{"vocab_size": 8192, "activation": "swiglu", "norm_place": "pre", "norm_eps": 1e-05, "positions": "rope", "lr_mult_up": 1.29, "grad_clip": 2.0, "decay_fraction": 0.413, "final_lr_fraction": 0.05}
MLP neurons of a small language model. Each row is named by its layer, matrix (gate and up: input weights; down: output weights) and neuron, and shows model dimensions 48-143. Each number is 200 + 20 x the weight over its row's rms, rounded and kept within 0 to 999. A neuron's up and down rows have the sign that makes its largest values positive.
After each neuron's rows, "fires on" lists the tokens most often at its 100 highest values on Wikipedia text that the model never trained on.

L3.gate455,169,194,213,199,209,206,201,206,214,163,202,175,259,199,224,189,207,218,167,215,199,201,197,188,195,180,160,191,216,222,213,181,230,175,243,230,200,192,206,209,167,227,200,194,225,188,223,181,188,189,197,183,190,173,204,188,197,206,181,227,161,189,228,193,196,203,219,231,185,152,219,210,189,196,206,216,201,204,161,214,205,199,215,206,228,193,168,204,190,217,205,210,182,209,214,216
L3.up455,171,204,204,232,191,243,227,205,218,199,191,186,229,198,220,199,194,202,197,212,186,220,216,209,187,222,192,203,240,230,214,184,232,221,212,155,188,207,200,196,193,225,230,178,147,174,215,196,185,169,184,222,185,178,235,219,223,167,216,218,168,200,165,218,195,205,181,207,216,191,177,195,215,243,236,229,227,218,209,216,223,185,226,215,194,189,197,189,194,204,232,195,184,190,224,170
L3.down455,186,190,197,171,230,186,164,215,189,174,182,180,188,183,183,202,210,189,222,213,218,182,226,198,204,185,234,225,176,214,205,190,184,204,177,187,219,200,179,175,229,201,180,225,216,213,210,208,203,203,173,163,201,199,182,158,203,206,181,184,223,207,205,223,186,167,220,181,239,211,176,172,168,201,194,218,183,209,217,197,169,185,214,218,210,220,203,192,207,190,187,193,193,208,231,179
fires on: "er", " Minister", "ler", "or"

L3.gate356,191,175,200,206,213,192,215,221,205,228,162,197,231,183,201,186,200,190,226,174,162,222,187,201,162,195,188,197,219,191,209,194,185,186,208,183,172,198,164,229,200,196,204,219,212,242,194,186,189,182,228,171,188,204,190,190,188,204,181,188,235,257,217,215,173,187,206,226,224,186,175,194,218,194,202,210,174,190,188,225,212,231,246,218,208,211,137,157,203,193,154,174,221,182,241,183
L3.up356,178,200,183,277,166,206,155,196,190,220,220,196,230,215,182,184,198,211,206,199,191,202,193,186,213,216,243,188,204,163,223,178,187,224,214,206,189,219,214,214,249,201,180,184,201,224,209,217,216,190,221,163,248,223,190,218,176,209,190,186,210,207,197,219,196,192,207,192,201,204,210,212,232,207,182,215,168,216,153,200,226,220,215,193,204,216,191,191,184,205,202,184,199,200,217,157
L3.down356,210,216,204,217,235,198,183,222,228,159,214,181,204,207,199,206,240,192,190,202,187,172,228,190,226,186,182,206,189,206,189,219,209,221,177,226,188,197,217,195,185,218,202,193,221,158,230,176,188,214,222,242,175,209,204,158,216,181,203,216,189,159,155,201,181,182,216,207,214,217,202,209,184,231,205,189,220,203,247,204,180,185,176,200,203,185,207,218,196,206,204,213,196,188,175,220
fires on: "or", "er", "le", "and", "imi"

L3.gate433,208,223,195,216,219,202,203,193,170,219,147,203,209,230,178,184,169,198,222,186,228,203,181,200,146,184,215,209,195,207,209,218,208,199,207,220,181,194,204,208,188,164,204,183,196,209,171,134,209,209,203,200,258,198,193,182,203,210,199,208,226,236,171,205,198,177,193,200,162,192,200,169,168,196,194,203,190,183,193,205,215,189,155,177,218,192,197,225,195,186,217,203,199,167,207,222
L3.up433,209,186,174,237,219,211,229,195,172,166,204,165,216,201,177,234,166,185,229,187,188,201,154,235,199,186,243,168,207,191,240,233,190,218,191,173,214,212,212,219,195,221,204,201,214,205,188,229,207,186,237,184,173,217,215,209,187,196,205,194,234,233,180,189,206,195,229,184,182,213,199,191,199,183,189,204,168,196,172,193,184,197,143,186,212,217,197,193,182,189,242,186,200,186,203,201
L3.down433,168,181,183,203,207,217,187,181,213,187,198,205,230,193,204,215,206,180,225,209,174,188,205,177,225,195,209,169,179,187,238,200,219,227,197,221,210,210,200,196,203,206,184,186,194,182,243,198,183,213,207,209,180,233,251,180,232,180,198,186,205,189,232,214,193,201,165,215,184,196,186,243,189,164,187,221,176,235,242,205,200,230,205,195,200,215,202,178,195,160,164,209,235,200,182,167
fires on: "z", " time", "t", "gh", "cha"

L3.gate272,176,207,208,200,194,204,189,211,211,192,217,190,201,177,219,194,157,194,170,208,194,210,219,199,191,208,188,182,202,191,186,187,180,207,203,244,202,189,222,183,170,188,250,184,164,168,188,192,213,160,192,161,212,255,216,208,158,173,202,187,168,234,191,222,232,199,218,176,244,198,201,207,221,216,196,160,195,184,213,211,200,211,186,184,189,182,195,212,207,202,182,184,209,166,201,226
L3.up272,203,223,178,242,237,251,187,192,193,195,230,209,167,230,183,183,193,213,192,192,229,186,215,193,219,216,208,230,197,189,179,215,173,165,226,194,210,223,196,169,206,185,205,198,185,170,201,199,207,184,164,207,188,209,192,190,193,181,245,208,218,192,191,201,216,198,215,216,182,219,203,203,199,195,199,157,214,209,192,194,230,184,235,204,190,195,182,206,209,206,204,207,191,197,215,222
L3.down272,180,251,195,259,206,196,239,194,221,222,195,211,210,245,200,216,198,203,180,189,218,197,212,197,198,161,225,194,190,219,181,186,206,211,189,218,180,240,208,215,198,234,202,197,224,204,225,192,207,159,204,206,188,181,186,180,214,234,198,224,230,202,245,183,209,194,204,208,174,198,175,172,218,241,161,172,200,213,213,218,184,211,186,182,201,184,184,188,188,213,199,198,188,199,198,201
fires on: "is", " members", "us", "her", " named", "s"

L6.gate75,203,183,212,216,200,208,193,188,208,185,201,212,171,176,182,222,199,200,166,199,218,155,219,175,190,199,184,186,175,213,209,228,195,216,198,171,207,143,175,166,195,144,227,227,196,227,161,207,226,208,220,173,218,194,168,202,206,178,212,192,197,208,195,189,193,225,197,161,196,215,217,239,197,194,228,172,215,175,246,190,215,214,214,208,184,191,188,196,184,197,187,204,200,227,172,236
L6.up75,153,189,198,208,219,207,216,188,205,188,218,173,182,174,213,214,203,193,210,187,174,192,197,231,224,212,179,207,185,209,192,211,173,228,205,196,212,179,165,191,198,185,225,192,219,203,174,181,227,216,249,176,200,211,159,169,188,180,218,179,187,212,205,192,214,188,199,204,183,181,198,266,200,215,197,200,193,144,177,152,214,233,174,208,202,191,184,200,172,227,223,200,187,196,205,176
L6.down75,173,196,213,206,200,237,232,197,207,251,195,229,191,202,197,213,204,203,192,183,216,232,193,212,162,199,227,208,215,170,164,231,172,205,172,211,217,176,184,223,197,208,233,196,224,218,212,201,200,204,214,201,219,171,148,217,205,201,171,202,173,225,193,194,205,191,214,164,176,205,215,215,211,202,187,195,215,162,185,198,230,221,193,233,197,191,220,179,174,172,223,204,203,203,138,218
fires on: " a", "ur", ".", "ick", "or", "er"

L3.gate453,188,212,197,211,163,162,212,194,193,209,217,171,198,190,225,188,192,173,177,197,219,199,227,218,175,165,212,185,219,192,225,203,190,240,256,209,184,187,214,170,204,199,220,225,213,226,194,191,226,168,233,242,208,185,204,178,222,182,216,224,183,209,205,212,185,197,225,220,226,185,198,212,203,177,212,197,227,202,191,185,176,210,205,194,241,196,168,223,195,251,217,206,197,200,221,179
L3.up453,205,203,202,200,206,204,217,214,190,199,178,189,189,164,177,182,212,221,189,217,177,203,220,232,210,203,199,209,222,189,186,161,183,207,232,179,189,191,214,197,172,222,202,217,225,202,221,200,187,204,214,221,181,182,192,202,223,200,209,171,231,199,217,215,191,176,182,169,194,219,177,205,175,193,210,208,206,188,205,206,212,150,222,193,187,222,250,196,182,202,206,177,218,184,216,194
L3.down453,205,182,212,209,208,172,184,195,222,181,183,222,219,202,192,197,198,187,201,238,203,201,198,194,232,227,222,188,204,196,214,199,238,199,199,188,186,192,210,209,219,217,223,219,214,190,200,222,256,184,174,171,191,230,195,189,172,179,217,235,195,199,183,197,218,183,198,234,175,207,200,150,216,175,192,186,173,184,162,219,227,203,214,219,173,205,205,176,186,183,168,184,207,182,221,190
fires on: "s", "r", "ist", "ler", "rs", "ers"

L6.gate237,202,204,195,209,190,196,206,186,222,199,192,197,220,207,250,188,212,214,206,226,194,182,186,170,169,189,199,187,180,176,205,203,185,212,168,228,202,196,205,209,168,190,230,197,178,205,201,237,192,180,239,194,171,182,188,205,186,180,230,210,227,180,230,207,180,181,186,177,239,204,169,199,188,167,225,151,199,153,187,192,174,175,197,231,205,200,190,181,195,221,226,167,206,209,213,175
L6.up237,173,213,197,227,218,204,235,181,210,210,183,174,199,211,194,196,228,197,233,191,191,211,190,201,203,180,188,221,183,188,206,253,212,222,213,201,215,190,198,193,180,188,210,238,164,175,187,180,191,177,192,200,201,188,182,177,211,202,201,214,196,172,232,229,196,203,147,227,200,193,220,192,195,174,220,178,222,196,173,183,196,207,194,209,216,205,211,206,247,215,185,193,147,187,199,183
L6.down237,209,201,177,192,210,206,196,170,187,180,161,193,225,206,253,175,196,203,211,202,164,199,222,202,177,173,205,189,191,207,206,203,185,213,189,194,173,196,206,192,199,204,203,201,229,199,196,194,156,177,218,176,228,210,162,210,191,185,276,225,208,229,236,176,194,211,252,199,174,218,204,162,203,156,194,192,192,184,204,229,214,194,205,233,216,198,187,203,184,216,183,181,199,241,196,184
fires on: " is", ".", " are", " be", " was", " were"

L3.gate317,221,187,193,202,208,176,186,217,201,220,218,177,250,204,226,207,172,182,147,206,218,212,141,217,222,209,193,194,201,196,202,240,171,207,247,216,194,202,217,204,188,200,204,184,227,171,201,215,192,209,178,221,197,206,245,170,185,193,161,217,208,229,213,213,188,202,181,198,226,209,184,168,206,220,221,193,233,174,209,217,167,228,200,199,217,159,182,203,183,226,190,183,200,208,180,216
L3.up317,233,222,207,223,212,206,174,199,195,154,182,202,232,231,191,229,202,217,205,198,221,200,208,217,153,214,230,204,206,192,200,216,219,210,225,217,175,200,177,212,217,178,191,199,184,234,198,173,178,209,194,213,208,218,177,185,222,166,190,210,217,194,173,170,213,235,185,240,196,203,206,262,204,216,168,202,203,207,180,205,205,198,201,216,160,200,207,166,174,195,167,211,187,202,180,191
L3.down317,182,247,228,217,237,200,217,173,200,177,142,219,187,208,186,208,248,196,222,210,188,202,226,210,214,200,213,174,185,209,201,151,217,173,190,221,204,200,211,211,196,175,214,188,177,221,231,235,183,146,213,193,230,212,191,228,230,207,207,173,177,177,193,218,213,255,201,200,219,181,205,214,167,227,216,203,196,229,175,168,210,181,191,193,213,220,195,194,188,206,227,191,185,164,210,197
fires on: "ng", "=", " di", " said", "est"

L3.gate26,182,191,206,171,226,210,228,182,216,200,189,240,170,198,197,199,198,210,168,225,196,232,218,202,219,192,226,229,193,202,188,201,200,228,210,178,197,176,161,177,189,226,220,231,190,224,195,221,241,206,198,213,189,211,240,210,190,224,214,188,202,226,207,220,196,200,195,190,198,197,213,189,167,186,192,214,215,192,210,187,177,215,194,189,223,220,220,185,190,205,187,196,205,235,212,220
L3.up26,209,212,184,163,157,212,176,181,217,168,225,207,190,198,193,204,181,188,177,217,232,205,149,196,228,207,179,208,174,174,165,214,217,170,215,233,173,169,207,186,187,194,209,193,205,179,188,179,200,223,209,199,196,188,209,203,155,208,204,206,212,228,184,191,167,220,213,137,220,179,211,216,186,191,195,234,220,205,190,193,176,191,168,217,198,163,225,184,201,190,201,208,208,187,205,191
L3.down26,191,178,175,191,192,175,193,202,191,210,197,180,181,217,200,177,256,193,201,186,189,176,226,202,175,200,223,147,243,194,189,207,216,208,192,170,254,225,215,219,208,210,192,186,181,200,219,166,189,215,222,204,211,211,233,199,229,184,182,179,215,230,201,192,232,203,198,220,200,225,193,217,229,205,213,167,177,188,201,195,241,229,206,202,187,220,194,214,220,205,194,193,197,216,189,211
fires on: "-", "=", "in", "y", "ith"

L3.gate64,210,211,192,233,186,198,192,207,207,239,182,207,172,201,206,205,192,196,213,169,203,167,219,200,206,194,173,208,197,175,215,171,226,195,215,199,217,186,174,217,220,149,167,197,220,169,153,185,218,208,202,158,202,222,202,188,191,211,206,218,202,180,144,173,184,188,209,238,211,231,203,206,227,199,197,185,144,217,216,191,213,200,234,180,204,199,200,202,194,195,201,193,220,188,180,164
L3.up64,179,183,164,178,197,156,227,241,212,205,216,210,198,188,218,181,204,223,200,214,197,211,190,225,209,220,170,231,249,199,221,204,199,196,236,219,221,188,203,189,224,188,193,229,205,175,206,215,166,208,232,187,214,224,193,198,204,175,190,230,202,179,195,180,244,238,205,213,238,226,202,208,219,216,201,205,179,198,217,214,205,182,221,182,185,202,181,209,223,203,226,208,199,216,208,179
L3.down64,205,199,187,169,230,188,208,236,176,218,225,174,222,184,186,179,229,238,208,216,207,181,223,220,208,175,179,200,208,212,209,237,201,182,175,200,187,199,235,226,229,204,202,176,182,185,220,261,158,184,199,209,234,201,180,179,194,182,166,210,221,173,197,173,216,245,223,209,215,188,215,218,212,214,207,196,213,208,189,214,227,192,196,191,184,210,200,188,209,178,214,200,197,202,187,168
fires on: " 18", " of", " $", "ctic", " und", " Total"

L3.gate363,229,219,226,185,211,187,218,187,210,229,172,207,199,184,155,213,150,191,213,193,211,166,210,199,199,209,194,213,169,248,183,197,209,192,195,198,198,200,197,214,175,193,197,214,200,208,192,205,181,219,147,217,174,225,185,215,198,185,230,193,196,221,209,210,180,181,225,196,173,171,215,184,193,182,170,206,186,212,182,200,173,211,215,219,235,183,175,195,181,156,214,160,227,199,193,225
L3.up363,251,198,199,206,235,241,215,192,192,205,184,189,202,173,153,160,190,237,214,194,197,210,217,185,195,173,172,212,192,207,185,204,220,188,176,174,174,203,195,140,200,195,220,237,221,214,196,204,151,216,163,195,205,174,198,213,207,192,217,197,201,205,194,213,176,191,203,204,205,223,170,205,221,216,173,243,230,199,217,188,209,195,193,211,255,207,201,213,170,196,189,181,191,163,199,194
L3.down363,181,189,226,196,189,167,230,192,202,234,230,190,216,212,210,217,190,188,198,173,179,160,199,179,222,211,203,190,202,190,195,201,201,180,198,196,229,196,179,215,216,205,188,188,191,174,228,225,192,232,232,199,190,218,212,190,222,192,216,187,206,199,193,208,204,195,193,190,170,212,252,220,171,152,211,190,177,189,175,197,221,183,203,195,212,181,198,208,207,202,197,239,179,205,169,234
fires on: ".", ":", " No", "=", " had", " into"

L3.gate366,207,198,236,203,206,223,184,221,202,208,200,217,206,213,206,213,206,226,208,212,200,170,221,167,214,191,195,221,218,217,199,200,250,166,204,187,202,187,211,234,193,219,214,220,192,227,226,206,210,191,170,175,217,203,181,235,200,189,171,233,222,197,160,148,226,204,205,200,198,211,196,202,204,185,205,187,221,192,216,183,168,185,203,154,194,191,209,202,187,233,183,180,180,163,207,234
L3.up366,206,232,219,217,185,203,219,217,208,194,192,166,214,204,200,217,221,227,172,207,177,172,232,188,183,215,204,189,213,222,229,207,195,174,178,198,187,203,198,222,195,205,227,200,242,222,264,204,159,218,234,215,200,208,213,224,194,209,193,206,197,189,170,206,172,200,219,197,177,169,210,222,189,172,230,211,194,201,171,202,196,214,198,207,207,212,216,163,224,194,209,219,195,159,225,191
L3.down366,167,197,233,182,183,191,233,224,195,230,189,171,225,185,194,212,203,206,175,192,171,188,188,182,196,212,231,218,205,183,175,198,173,206,221,198,224,184,237,194,205,207,205,179,223,203,176,199,166,182,231,216,183,200,172,167,192,219,242,208,233,233,182,203,188,217,211,232,207,193,213,206,179,194,207,224,211,189,200,176,205,180,188,198,215,210,199,177,223,199,186,247,186,250,214,211
fires on: " that", " By", " Total", " one"

L6.gate347,198,211,220,204,189,204,191,181,194,208,200,202,220,190,186,237,211,214,199,202,181,211,181,157,187,211,194,203,180,178,197,197,216,232,192,212,210,217,193,195,190,193,191,196,187,207,193,192,165,186,239,188,209,179,189,226,184,188,205,196,175,162,155,208,201,173,222,180,209,203,225,207,224,197,223,219,148,179,191,191,193,198,217,203,181,163,214,230,188,228,225,194,177,231,175,189
L6.up347,204,176,203,182,197,208,266,221,202,200,218,182,184,171,197,179,179,207,214,143,161,182,158,197,196,201,190,233,188,219,192,213,200,197,195,174,203,216,232,219,193,224,213,185,206,221,157,191,212,202,181,198,186,202,170,218,231,208,204,218,194,179,194,198,172,191,186,206,186,221,180,168,227,200,187,184,220,207,225,195,179,235,200,199,201,216,176,217,189,220,223,204,173,242,197,188
L6.down347,222,212,167,219,209,176,208,177,213,204,196,201,190,163,167,180,191,188,193,179,167,210,215,229,190,224,150,252,207,226,208,232,192,199,187,199,228,190,216,204,206,216,220,201,213,237,206,198,199,202,220,189,201,185,181,244,201,204,209,205,177,199,155,217,168,220,209,203,214,180,184,195,148,197,210,172,209,189,214,209,224,218,183,246,224,201,209,183,213,206,234,190,199,198,193,181
fires on: "uc", "2", "c", "°", "bl", " /"

L3.gate401,227,211,217,184,230,188,193,182,209,199,180,195,192,180,225,191,212,204,199,158,188,171,218,201,203,190,176,196,226,234,209,168,217,199,173,216,209,219,168,179,208,149,227,204,222,208,182,226,198,171,226,212,210,223,169,213,208,195,195,186,189,205,227,214,215,223,175,205,188,190,233,226,201,198,250,205,166,175,173,245,173,190,196,194,191,198,185,220,213,205,269,188,202,178,182,198
L3.up401,210,223,259,213,206,211,175,191,206,183,239,247,211,193,192,184,234,191,180,207,204,203,195,202,207,184,188,185,247,214,184,175,177,226,210,169,238,196,201,190,214,190,209,203,191,180,192,185,182,209,186,206,197,193,153,181,210,233,185,220,208,228,193,170,186,203,202,198,202,197,208,199,209,161,224,211,199,189,205,216,220,181,223,188,212,187,177,204,205,229,197,194,197,205,224,204
L3.down401,190,194,196,211,170,225,225,188,215,188,186,198,233,175,201,218,171,201,188,179,193,200,228,194,173,239,202,188,226,201,186,183,189,211,230,196,224,215,247,188,181,198,208,225,193,245,193,174,157,221,188,218,226,170,228,166,195,226,194,234,229,209,164,203,184,219,205,179,164,186,204,169,215,169,214,183,214,210,206,181,202,194,224,193,200,223,201,220,216,196,191,252,210,218,207,190
fires on: " (", ":", "nt", "uri", "="

L3.gate76,180,191,172,216,189,164,244,205,190,209,221,197,163,190,216,219,202,272,185,230,175,184,179,152,183,197,181,196,180,166,187,187,210,187,192,236,148,191,193,186,203,182,172,177,220,212,196,158,194,203,229,189,226,233,212,205,201,201,193,188,184,192,201,229,197,214,204,167,193,209,191,195,213,186,208,179,209,212,227,182,160,199,181,178,187,225,185,167,184,220,213,223,211,212,170,205
L3.up76,198,230,194,203,216,192,202,201,194,202,206,167,191,204,221,187,199,220,240,174,157,212,197,192,210,200,200,192,203,184,171,211,179,231,166,179,221,216,209,186,177,167,218,229,226,188,222,232,183,203,211,219,236,163,226,205,188,190,195,178,227,211,220,218,186,198,179,220,205,194,181,189,224,206,244,222,182,178,178,204,189,204,181,202,204,200,184,216,157,218,220,206,197,185,168,164
L3.down76,224,227,197,179,185,217,213,217,200,197,181,181,191,216,203,179,209,238,193,207,217,195,210,180,214,209,209,195,184,197,187,232,210,189,219,203,204,185,197,158,239,206,194,209,175,221,143,230,192,213,218,179,205,181,203,189,187,206,218,214,199,208,194,231,220,182,203,196,187,210,216,182,223,214,187,225,187,195,178,236,229,178,228,211,223,178,189,185,201,193,238,219,187,210,168,201
fires on: "p", ":", "os", "no", "uro"

L6.gate59,182,203,191,188,223,200,197,180,197,201,211,223,190,235,173,181,188,214,241,192,221,193,197,200,211,234,196,162,180,232,192,199,229,179,200,191,188,191,182,198,218,198,224,189,214,183,182,211,196,179,198,223,168,183,185,184,223,193,215,164,201,218,204,193,203,223,195,196,216,200,193,193,205,203,189,217,205,216,211,174,210,176,245,230,204,220,182,199,215,222,210,206,163,197,203,167
L6.up59,204,217,229,194,220,231,183,175,180,208,193,209,202,231,166,206,229,203,212,220,216,173,208,201,194,160,199,207,198,187,208,215,190,221,223,211,172,228,212,216,174,183,199,204,213,189,201,225,188,209,199,206,226,216,177,197,193,198,189,180,217,223,183,222,200,210,210,197,217,199,170,169,205,174,211,200,197,219,214,186,191,216,216,233,204,193,196,213,193,203,175,167,174,176,208,128
L6.down59,212,185,172,174,194,189,242,173,182,170,169,193,244,212,177,180,207,207,196,190,210,158,209,215,192,200,223,189,206,212,206,169,222,205,189,164,177,199,191,205,187,221,196,195,240,220,160,217,172,224,223,197,194,201,183,184,187,194,169,197,213,190,191,180,184,181,224,211,185,192,205,187,166,132,215,212,204,189,213,199,191,223,204,212,223,205,206,203,201,227,204,173,180,237,182,193
fires on: " was", ",", " letter", " originally"